Weights of a small GPT-style language model, trained from scratch on English Wikipedia: LayerNorm before each block.
MLP neurons of a small language model. Each row is named by its layer, matrix (up: input weights) and neuron, and shows model dimensions 0-127. Each number is 500 + 40 x the weight over its row's rms, rounded and kept within 0 to 999. Numbers have three digits each.
A block is one neuron, or neurons of one layer that tend to fire together. After each block is what it responds to, as a language model described it from the Wikipedia text at the highest values.

L6.up144:473486493529561410526468527530491543538506512477450505472495479502515497516482458460508550564462474496510468483523551495555504486462517426504538478514464556512458522609499474491530427506494602469540416501589527437495498450467609517594456482535516472508532500472520544486507489431524535572576487455459539446496431473507477587536510460454457611413563490460487523505425521469503424449503
L6.up572:433503459544569442541447486483535541505399460544459453428465467445561521553570483585492494522475501511519451547524491448533467490439497493542474510553557431506524487491440528490501427438513574465532466533449531455470439501425492530512453524496552446557468491488486505474486493442582489572529467535476526486492525481394507490536488457490522480448479512497547498479522505478491526439506
L6.up690:460449518477598479502549540554542480494475533496467451480498460433552464525536540470573482478540528491466516491512503493499456460539486475533446529459538554465446548527432512475480417507516512469464574546581502514523435452501534537494551481505456444507429545470447544465467489476463511539553504484550510552459516491487564546528540499475552540488410498462570471508458558517552514528525
L6.up861:500462480511451493542476520514486514510487538467460459557504499436527572511547461504481541562472524492481494537549512532516512535517445476488493525531531536480429492435451465527463388531548539542487494521463540508508562503461465552519552471496496548489474557486505571497534557495571507550473480427472493432561584505443517420601483473470602482461399536503540502505503495498443552453479
L6.up956:480473478557442493476548472526467567484502457434467559561537465443485462396484565511483551498466520454504447553559503542516519514506506449524530584488528523446417514551488535412528453498505475538454517509513479546473521537505543458640495510440466469512473431497516515445543517505517489440477511437489618444382474495468522505466485521525464518520530487552480471473485503449488439494458
L6.up1163:546466488529498433519578526490513537435505515566491524484539451503601478447462443534517505534540473447508465520533475533465481528448493389546510524504541511532491496503414452487489430494501503443519501464509518424497473503521539491599507461470458519488503494555497539463536456446472490499565513513453522423482525487428424499562518519440542529462585445496531481470468426483506500535500
L6.up1745:420500499477474418531517497501493533494488462474502423528434496534420399507549538493489458539545505491545458561494500538544479506460459529483493507563570515500495582502486548482496463512483486515548449584517553510505438451500475535591464497490555540588462531532496575439494495452392506443557508516438484454513557546474485479541527545428475521461648494537463500550458510477502460532482
L6.up1851:481411449569527504524610494472475517480379472503543481460482495509511453455545511467518521472477410494505545534539514495540468471423520514544531505542473494509468484514458535513504470489555625523518439572493517547505551490527498488559545481512484491415524490458449525511480516471495422517464513407483472524494537432524543510589596500527419510514490499508515492477471517524534489494550
Responds to: Prepositions or colons right after event verbs that lead into a date, e.g. demolished in, inaugurated on, Released:, and also born and year digits.

L8.up1854:481470583506513526498529481508480473439494485543562509463423536486553487540486535485512437441541486517456554522526462486476445493407545519552438413456459568510512521508525517472530527470499515488515393520485463525560550509517487533632542535544482463494448504433452509492503496515515541538552507493510458508505529508546425522474570567511480554530480451460364530469562558528570512547484
Responds to: First-name tokens and pieces that begin a person's name in tables and lists, such as An(irudh), Ma(ude), R(oss), John, often after a | or colon.

L6.up786:512485517522515577481561497483499427536494493474479444530482506494554422573522543558503523469548539491535509542498493534513565467476582543436413437517563446523578622514449510484534459542527499476412520440468546503506485528483532499486520493450506594464439526466465485522497429512511467475440467511475518535543568512468493437504537509489501505496514442469565461529469521548500456537509
L6.up954:486521531562512546452513575481527410584525494541476476473518488500494468517487535527563511516582534431451478518508478508525495437514540537590504509524528489521467552530475546463486438473463448486467517484499490527479459566573479501520526479487489440512469490540536512477482491500470468503499467503467505439447526489506598529504484520525528442499435460534519396503503519477592488504488
L6.up1138:491422578551575460555459481496563469510521508543501513471482470519472542526476474510471498587467524458526520459538465462504506482573451511556565435573513495544479521567410567506546462512477456482515488466424491474511465567475503554522479468472450554495462521499485493456476492582471569517438451574497509562448518522450516474535561504477516454492486494462549500532548461448479522588538
L6.up1181:469532578567533508513507464494549495540567501520502522488531553484462517481497488403491439534520487467529510521449463489509505488450488454473453487519488516496547440501519498496488533524507449460503537513447435490571459419540468505557557511532454433505414572488519454528449471503519572521472485496521467493425563540500494534466503561543461490557489529494572503500488535495576489557645
L6.up1183:456496590506577472480508473498467497528464488529531553486432546523468467548454521490552484517550507445559544515467500468458436485526522490573457428418511538515510523505470556508510505535542501484534516537472509489555517523498459505617594482546411466527443539495435481478451497583525515501563525539487458506460491425414416500459511568494493429543481515450412480525515570501472460541532
L6.up1348:553530549528519447499556461491547513532530510579431514486537431540521616525516548521562470510477427471490443505495534468467549529497528531538493451542545509473431519483471537545462491439532479480508524523521547452553502471450547543468477500525491476482485485577517476594503463445440473431536509462553461463445521514462569522525445516537467480483427521508446505441524468445533512526541
L6.up1533:423448568493586566503532494487443510517435488491447547588453544493508472494570550483482440505483444488506581509526462517495552512525487523513533495522432513480459472508467528470466473497462562471519468547542444548497516527486428434486500456468491485533485574506503419519559550528536489509434558511503493407467479517543497472457492471565538398497511466483438500517492489492511550475455
L6.up1867:463463517522520515497515459538442385482497485416510569502517490509457486489481498533506486520581476493466490536522481475499498427487407510471522520450449535454572540531620494448489462530455519548460506460536525499538472456529554524471525486576481481574480539451506513479554475525489516528463455481522591454486547578471423571551555543471455476462519502548540507432588517510556518481517
Responds to: First token of a person's name right after a role or title noun, e.g. journalist Paul, fullback K, politician Jos; weaker on colons and "from" after similar nouns.

L6.up476:500562511512471517434500543573472530376522455548476521484486489516539553490546493565519495548491515526484417559514485494521499497452404478508502519507464489538464485481539478492507448442502504439472386454499434420570422499460471494544565511494508469579491482453530577513498519439521591485548474512525443518498577484562467530558465478486504506541536497446486605452450469514444518546518
L6.up563:563482532497429484440474488486405479479483454493498527509426578482508497493543522442472537538523488582431400563514506434533521558434471472505537535570532468499451533499534450511505417501443537454497519532541437473447435450511503432504437537498545472480472508486504615554511497451458504511522519483506517551504529497499528542453520520449529498458479480509523475538441492537565545478518
L6.up793:511568584489470466432444539467460393516505513535438486502537544444509581460567539601464552512483484523490475487518496439480589513473468435509552489520510415472485509502503481542478464494440450481432443530556484482568526539515519514528484580519512467444515525490525527528486564509483494506556452513553522462465507557495440447494437474474432473455540475476445477511485489504505503497445
L6.up885:473507521481487458428429522560458522509462481519488531469432474494524538439545496499442587457500459554472503569496533439476535542478462453490480488537550434538464545547472416499498439492529522445487497492533445436432499445511502400483489554475522468506457541534518552563509611487548478543553517516526540491523512505464539528440538471486441551487514481492463465603477523518528488496492
L6.up913:488471516494472461514468497513499528528466528504472491502524487425427535514532453530584434428491534482521517563521482478535449573508506451481460547505578524514477521430537446532489499487541502536510521468565498490503426500569504521510497515489580439481422494500388479476507525511462508505556481508485572517519453513519474423513488478479453514425581486510514502468529541479537465499498
L6.up1484:468523576493507462493452480528463522443571482545474477496494459471482564510582482495479536492502579506455515562479468545479591545448492507475505438488524493506496471519455475505522473471497506444469488505536444442540418433562530496486487478465514445496488450509517560487523535473510496486502470490446510508520549480492529494505472409472459532497532501525502472521503493469563559520491
L6.up1758:483497469497498472454412550505461536555490479476513493478447480483473513527547564526480596490534499543570501552499566460408443465431529498469555480581545506488443509474509484511435484504503479379487465490583502500421429421461493428514449539414582432508464527490494512523549531485508511560528460516525514536557499511525520526501496477519447443482408497478448381568507484522509549514543
L6.up1802:508454530447551440490586506510537541468522573534456549432494508455534451411522524513511552491560450416535481552537508465485540480396507399487486436454543488511505531553489542475510452485487448475520513549526494467520453485531473469443523461505517476521465532519471533471437439515557525485523433541495525492546479521543495505500543441508572464453585471540481468532489516584473480425458
Responds to: Final pieces of main verbs in narrative prose, mostly endings split from their stem, such as s-end, br-ing, t-akes, g-ot, challeng-ed, plus whole verbs like had, made and did.

L8.up1572:439543496458497528519532474577542534460482512458492471498597520480556526499585459522518550485491423502437501508489537605560503507416461474479485523505513497448498413555465462504508455485440477502541462447488515469500450529419519526498495507506467528486489536432536454488447471494476550542494483517466475448498514497454523494631547529557563493450498536473482520493445484505484456444544
Responds to: Fires on the token that finishes a verb phrase, often an object pronoun, adverb or word-final piece, just before a preposition or punctuation, e.g. strengthened it, automatically, himself.

L8.up1532:413440558517538477468530517440517542571508508530484514482555491469496438562516504504488542510474544528526416540511554578538558579451474443485471504586566501565517487419541491431468490471449539427476540487573474483487456518488411500539388502451507471506456553477541501506454524480448503491475542544527533493444552566531496483521492526512512440525544455487534509523450497565545471483482
Responds to: Forms of be and have (was, is, were, being, had, been) directly after a clause subject, often in subordinate clauses; also with-out and through.

L10.up474:505511525531461494529490505416480469505575559528539527451497440449468565528571551507589500411531588486532491509470472559484574530511547521460520481469554506510509411500546434517413472454445539498521528521464496459527442507505529440426500502549556446481479477562471527527450546460445513490540487501519431525461483517545459496488524458490505474570527469428457511506436598504466470473424
L10.up484:479459565510444488509500467478497568509505508532501534530493501504529503513503415495443470535588502535538503430545492507516420529493463493622503552504535563491488578517470520556473429384519527471530457508551496533559482382558449491430504465489528520471508514412485526438519523455475522490519418514486472602505455475504538508451481500436565477471559527506469447501455498437527525553511
L10.up950:521496454513572496479512459553452475454495533492438476551500472498555585531496527507535475551484479457486556456521471488474473522446487488498435518481572476475428577486505542487562407544495488419446421514574496562453442455538471610516457460492524463499526452478496490536523476516508480458533494510493466563512451492464526432527519472497545502512492463515492469490460561470543535528458
L10.up1114:513444485471508491516534483520511525492493501493490511441488516452495449429408483443451560468413492476506484476539474530481470447517528548552510485465519502467443515485508575530440553529510568503523548530494602503478486542528509549560489498515515489478416464498530428481528505521460543451561447457430434548521548451565522415498423484422517484467460486468494531488487524484521520468494
L10.up1192:459478518499479503451534443555486546468486443517502489498557456503495491509508539435519431481458498561438485555494445527477465508489519554486562484461512545417496540530475516478491461477511522475525570547491447503477534438523553637569532467435539500520463489482497494521475485464510539516489454514447497514465432437578573468561526400475522470560510523495513510444477542513473405480459
L10.up1283:534545458420492557417485430511445477513482455547494442452516434422602529530507475530583542544523595577488508455487493579560432561506491495404534515502475464496465494513489512523564489461441508493529491544537493494505513507511558507517510458496508503502521534515504454434449420503454473545529514535448578524464519467537531554488479521475549489516536439534469560538482555559435515449453
L10.up1409:479470563458548479468508463470456476477570468508516503558492531545547532466575529459514475550521461477513413538563441485518517554488477536562509533476545456470468613506557540504494407425523493473464528527510467433501460553475460493531452488453491534543541529504525497527500486426498511479523519476501435512465429452572542488458525499425553496506508538477508503526457451593501454446507
L10.up2010:553518526471524488472479538586501597535507525453537432543486575568524517499473464530502553560476498483509441563486520530546435486547462505442515471491513503533509488487513508387476436509472509434460453507561488498548549530521504519567451457459518483501501485503531504496533531478510536486508515468475505547534495465516487432537508455532526483471524479494512499510456498469539483494440
Responds to: Finite verbs, mostly has/had/is/have, right after a sentence subject (often a pronoun or name), as in he has, I had, they had.

L10.up35:513482509416596489516510480518532499510461453532483571540469466534524450522453485466469480465489489480454521514426516584488444554512505478509570490531532520522514543493493496522507443493508460552487557502456538434506464493433514485467503472489520512548498457569515497482483514488475470513432486498487426592493538566460533428457511453460486413471523503478520493482459513443465490464513
L10.up88:503470479459521515469469527491567489491543546581528501520511448520420481490526568507499554540513552601471491535576504485524515497512517443555483602505480550530461456455546505545468415487429499474560484542472466481477544462527522489470479514550461524457426487503435537513569484540461429438497448424506478526486479527543553470480528492510512506492523454489565512441558527540501482495571
L10.up91:481490496420500539503511478576499517456518544497580520515518494423537550519444521559524524524448489508523508501546443439585516531513491484470553424514505582456513512515508496484379538557469482558548515505463538474475507455461477452484484461533463469492484469516473501519542517501499501498485472481459436516495521506378529416502457465481449427485514474463407528483497561503536571461504
L10.up549:505513488509555547542582513485494484496441465523508478503457503458466526455448543506559506449498491491479501548390445496522430429503457463536515488487533543502459423532487480556512553404573526512537510461531495493482522500500489498439486451437474506472539550494457580475503525505536384492582527389459500454494507460486569489516429521500628474478533500464510590528486532493481502466562
L10.up1414:505506505502493476465539493457470537452532521540490484482434518443479470565531520483518568525526511481541485529555475478509597546464539494520472505523475550540499562502535402515567503565484531526575514562493521406496502501483424491504387474510567406480514529547524552513546452484516488475561521509496493538517497464505546478536490459486517496517565541517493483450550517489465458436477
L10.up1688:490507501447523491480539487503506608518429460547510518493416490526416469465539562458474527541506485502460477549436452556524488547460499549500431528560517561423517539508524510543536504541496455484518460533399444497481540600439496472453558515469500474514510541453550457434462449458524497461543484517530524518484443626479527524475403492478467482513491501496489490385487540510427500460550
L10.up1792:513471517553504529495527509501555532484484500522545520447457515522435510469523518525550531470535475506494587550535448509498501473495417530509443508485479502453464476502505477538505465546597440533536518503426500565451507440478499538424517499485499560505469494474514560481497497514429463458507408480543509510478526501463471400554476428477375563500523540481539470492465476499531463485477
L10.up1841:491447548487506501552519434400429541473521545496584518501483423503493500536510493467470453476435575531440508464537447532555465499468528549539480473507474539474483520494496486474552471485500511396515463558559507454566483531506485537518527505540563415521480593468524489504500465541457436487487511469402502429463564525566482472527474498381567515529470554524428531510490530488528422492501
Responds to: Short first pieces of words split into fragments, like wh (white, why), s (son, summer); also spaces before numbers and opening quotes.

L10.up11:444490511474526465543502519495480449444528481546469509499469506508606451584484526454504454473555439507505507503465513456515412483496482504515479422451504500488481539488521568496618594465426507477501478548448457515504451444499506509565481529537550479559481572411516558464535564488464510489513528524554442471431581525466463503545488569560465497518540563512410518477519504535468543554443
L10.up48:564420501575506494477518478562492579480502502438427583482527557484526489549464524544531493476533505587456492460474528579479527542485471527438429488412464539511512490510414474557561502541489446458562485471472512466545509503520513513480481575404507485508478502475470627472497474463481458470535498517439512541437511515482543567550512490452518473523473493517508493474547550480529505503455
L10.up560:478543475463437477515511527471500478434588551472533416595534564486501527553522518461540578555533568499496531534510528449458382460505522441495446474507470469451472553437522500550522467507544577557451528479539525462543515453548535500492453520442495471504473517502511511397417467482475527518525488568543547468477519536482495515506469486541413489470605477542497444513534398512540536481537
L10.up826:611496542519542434466506572516410488418508494516521489482524575527461527495505562506487518487544478466494546508523484446527533504529488485533502496522467450502482482519495405600443485538486517573570444484489518484563497417522530442524524509485515521399456482492524529461458531475457526481451458473606575434484432472442525533461543493506493468491426541506449480500534465504484516445489
L10.up930:517607504513574478494409509513511465479483497590512502504451549459472481536499501439506467465534546508443515472448499524449487484514533458527536469474513482456594538505577483449476431485564490542476511538446603510509497434481497511569506525538542454514508508422463506478464462507472530565576512550472545458528544533509438492472515489551521403515443503534501468472510527449488498483486
L10.up1201:450481496562513509483523584519470535520571525571499544516457504550492517511468508502478511487556539526547504502571514472479455502545514481482483468449548473527432549611511492568533468506492446457488484504431504551538511475516461454452424535557604416447490464509450507423562546458465503501477537506501481461477545477533480426521581442482513538472453556603519530491561505505582511427536
L10.up1430:501483485535479547530470549429520429475499468536454505538562407533509546562546491511512476542494439501476498534535487461483507534531543459452476477467517473470524440466449440463469493449445454497496506504484473505580496424563441540554463531472543480476491487563550512466456519495509522505568502498526544487478548549479567517555493513592464533528564559579497443604528468519577487562553
L10.up1736:442484542419524487483545548534495585527501432539486486421565517483510465558449536520490563527492457427549513507476517483441458533509506431491553481479530497502480579530497512589597509407490522507479530536509477545467502502488519516550502618466508459461430539471427461541528526483457449449523507556503511453507480435476462486498537494471535395565544553466456440513509521494498472503538
Responds to: The first piece of a person's given name, mostly "J"/"Jo" (Jolien, Jennifer, Jose), in table cells after "|" or list dashes; weaker on other name pieces.

L10.up1:494516511537533451519546500442529507549465503452470472466518519448483446449568550558506558496520514533512545478544501563520487508549513528476507454500455484494503476463472446511503509479536429506483474525589549575426483463475496518492523491530454432465459422463534426551561521543543537516479490560470510465516521466522546518525482548517541451540468551535464540435491476476533543481548
L10.up380:500452469502471559528456443454472466472557528550495436516473528468467485469446502463532545511442558472507462518501530557476498510527499501512461495513515502499564504572403525553507484579550497523584401490592477491473464498425548618479523543429525563534475496612474505496540528462459466504554461512506499490489514533506535458537549521475578478488546477489489484480514451533518463491491
L10.up663:486468545429583454497569523556421508524522524496508523499584534439519479558498472430479495465458548510468469499498530569567493408512464490503496554482453454455479422524491549533439439450539445541521539436480504500520504490420515529498508484526525500409453477494476539538448434500469509471473540463447510507497529463446470514544476516433490523494494586513538508479493578470531477484568
L10.up888:519544454618487467500499479434523474448484484520488483530534555507528485428497449524464507505474512498510475470451509466484469516473545492521511531464448521497551535512465559531468495422544490520560512563478555535490513536448525521520505428504521488427462565527417540498512406457521510522503546440419499487470521420496512530483505493492541467462481497525498464479469523475512546546468
L10.up1218:530485494496574493584522467503501498460505569483513456490509517492492447533519462534473475476463455495524498459483491619560524499481544501454464465536463534469508473501411527570453465513488493529526471477464563498547488525512497615520521495556551536505517454463522461482552479480498582488516540486517510524554552451482466519592537573504525478575480514551573527439561491472498479494494
L10.up1561:468501516402562476535516549494529506434475479488492459550558523501485502462530517490492505474433530473484512495494459575527468488475460490492457429514452461454448370510454502505472459493502513500499501463516588535521457519494528463574528522481528531530538485493584501504546448461542580564548521516499498511535534484521494530597522497557486481555488577478445522458474547504494488484461
L10.up1668:475503516547568521517540502508497504527472499501481411484502510553514508523554407507510452559514483477534499449485510571484544505431469490459522584525490564498556459499508552528493470428541509498543542529489517437468543537455530491482498478521484485492526463396519426508504467495479545489527504501535556483435456476485453593561517508454562450491532536495512504413528537452457496527564
L10.up1934:542438501506567552559406497487520498463510525483577488574556480435521449498529484513490445498477539547524456461462494557515483516485494463506477500538482466527543492548441464549451466476580453453546513503521536506412458470457593459436561418476608523491490487491474458497551484526544539550505505492528508516512495467440564478488595537462499535514514511534529477467514507419505593491477
Responds to: Final token of a noun phrase serving as a verb's object, often the last piece of a name or pronoun: left the club, rescues Bess, strengthened it.

L8.up1066:510468400413465514567550533494508484451529545534384490533487537478471551506542555462538518509595528440473486469497482464496521472458480469503526490509515498506575485473569493560493425415513417502569539581443453520485541562463451485513544445546578501556482507479459456463524488559515516469599523538518479456502481523481424537494458568547479519503472537506530471527468486466443471489489
Responds to: The standalone S or s token that opens a word split into pieces, often a capital after Label: or |, e.g. S|ony, S|port, s|ound.

L10.up471:509543421482452482588514544508475520462529525526559512542483511510536453479530534569516510598517542499453542539421471486509537548569538494467472475486507522520530477439500541541491549553515487408528551508496495525513553579489541422508468491561509439468454446531483478458582460534495441509458436444506514515465512485553500584509436426494502524503510439463515523505497457455517505507522
L10.up553:484502471505555533528509493467507451507488468541530446479530427528482506570500533478497516488529499572474487571503523486655491495437520528512495518476480511534525541484459480497437485472517448509462475511491458511483522488529504492424471504545523433485494535461543516532532466437484525541540472436567495538518546523476539521453501532461457510529538455534519489553453518508534521614458
L10.up725:566487570551500462496356489496424466497570545492468591474436448545551529584518536510525473480473469487456481449519546498544469438416516566521417521454459496573492448488485543517557506481532528462478519506435539486449480456544533494452545512532466452502491514531500520497513466463519506528512504528464502523543519582511506532547583589533459454483481476523526518483428480517507546537535
L10.up777:520533457458474521529499506517582500486431493459556478467502448484529555462498520523533503518540421482459510453510491521507475493500515511493448518486476523492475432546474475443592492511490508516491442515503534516428493460515443559505538450526524525505593499475467536528520488483478523456489572418550539457509485490447521523516588399540549479554551495478543542481529458675475537467537
L10.up811:455543430525491483407468478537572495467575517544542505520491466469476483485483469439532589561505523473421491501504476470507474535432458453477529609541418488514514498433517443577542549434497490525482503568534548518498520534496469579502492442493519384568461504532553487524503492425439477542485521501489455501463561527536502525576532465508497537465589486487471512464483427483562542537547
L10.up823:433499497523450463391456515483543571598514573506416532502552442473527538499500472529469521529426463517451558412472508495506452507543564552513486541495462448562457508531520518437542496530496506476533556531547435481422505520507517533525422479523469463550532530485472534517517520497499457485536531492533457492423510430526528556604545520433449472599594509436486492524433510546493482511511
L10.up853:484469457532537618486513476466550521523567516523480535469529471503518485466471505487473541515503413462489544510467491467537467435493549506478490485486496519564493502519477464552558468496481448476466527541519465509504453540529475486556577522629471447513528524458480512492495464478546560503515488481475535453474439478529544554467487474491556487536531494458511418511522447484581544493469
L10.up1609:519477527542443413519516530512563501518531529445505417423426521486458493549471450473562443487522485547468527522523471474527438483501575475499468529491504526509464527494514532500487501541553466469450531560520485436467483447480459489560505510601417481492418593481462473543512481533548535493500526520547417535510438547467479517563475518469428482496465487535500554537487552485537529544482
Responds to: Day-of-month numbers in full dates, such as January 13 1947 or July 15, 2004, plus the space before day-first dates; also word-initial B tokens (Brazilian, Bosnian).

L6.up102:480555452482580448527556535496469557519429467450491527505481457483493482530497460525529475539452511552515463518506527524526523567527449486491499496522509497498510569504501503535445498484570484514513490476507497540503425500467475541569492516479509461514428456533485436440413467466553493444518544467508545532458493467459492544554513518508412473479538537523567565508464525435523500501535
L6.up548:412497429488505479524488458511533472438496576520528468585579530536495571485464486513546510508489503458441524519465496605535517520467539536495513535543533477520497481504482528468452434495519566542519470500519450479507461553493526529480508400486507517439486439450549501548500540506519489479431424517408447510502488570424527479515535526472544486522413505544569444491520515488480477448525
L6.up549:495490560519512585500548489520533460558519475433547462473518505496540442496493506439454540460449557501494483473397469590570519440486541436547495544496434547563475499487501496478515462587550423509502518476487534489539537505499499456490451474527533501411494493437532567514529530510516579484494562575430542535489486528442563507534497482439496490559474510459454535512474531513491549471501
L6.up619:507489444490482554582537483507510515508536455410452467557509548578517484521513532444530471474507439493500453503479487529482527497545457532587446532525429445491486531582490493506506477526449516525534496477545481535503459520504477590587496560525463508511466467525477499562555531588546548500490505528537474524507494463519469512535542428465443497474449522519462577410505554555537446464508
L6.up1023:418585519502494505540474548496472448533489587480465441525560507506469485449527491539452483499452483461490517533515459541585544432541449474496552484519484464475500506575485552470456451525519595515443470560495500563533537507476504530531510505495524497434491507489460495462495465553623530432433555515433523516484487448471479443525485487540537586506505547497537535512474535469476451453556
L6.up1178:575530464493491403486503473481519548481552515628427454534442507540520569523457517492486498489506478442494461540495512549542568555494479479516494497542503453495453522407574512482430569518479489537501477483481541469427519550514500495565418455474509506516448483487505473443475404549503461571516457455522515489535464522473502452503550595517525516530507557488518523600474471459501496441481
L6.up1190:457491513469482447465446469513480498528450494385489521480524450506471519491505485528463491515433529451536554499432477563511535480497495529515439520554484461463501546540436526532433522420460496522486560507463531508527501452507518526511446417476512571495449559507486543444459461582433538455467513530486470499488476501437434497503443522590522568541517549483548509512525522499544502544584
L6.up1748:468470520397534526499524577487516506523512541475464532448465464505493470524453426471529450529527514572473566472340523521520465449503532532579528502556459501504491556577479526580461518535493480497557557434478424545431617485479494530473537513519528532473480475487463482517553531503458505474503593527503486504583479479529514505409510479564471488478555537460548505479598546524506481486555
Responds to: Object pronouns and determiners right after a transitive verb or preposition, such as asked them, called it, assisted him, of these; sometimes a word's final piece.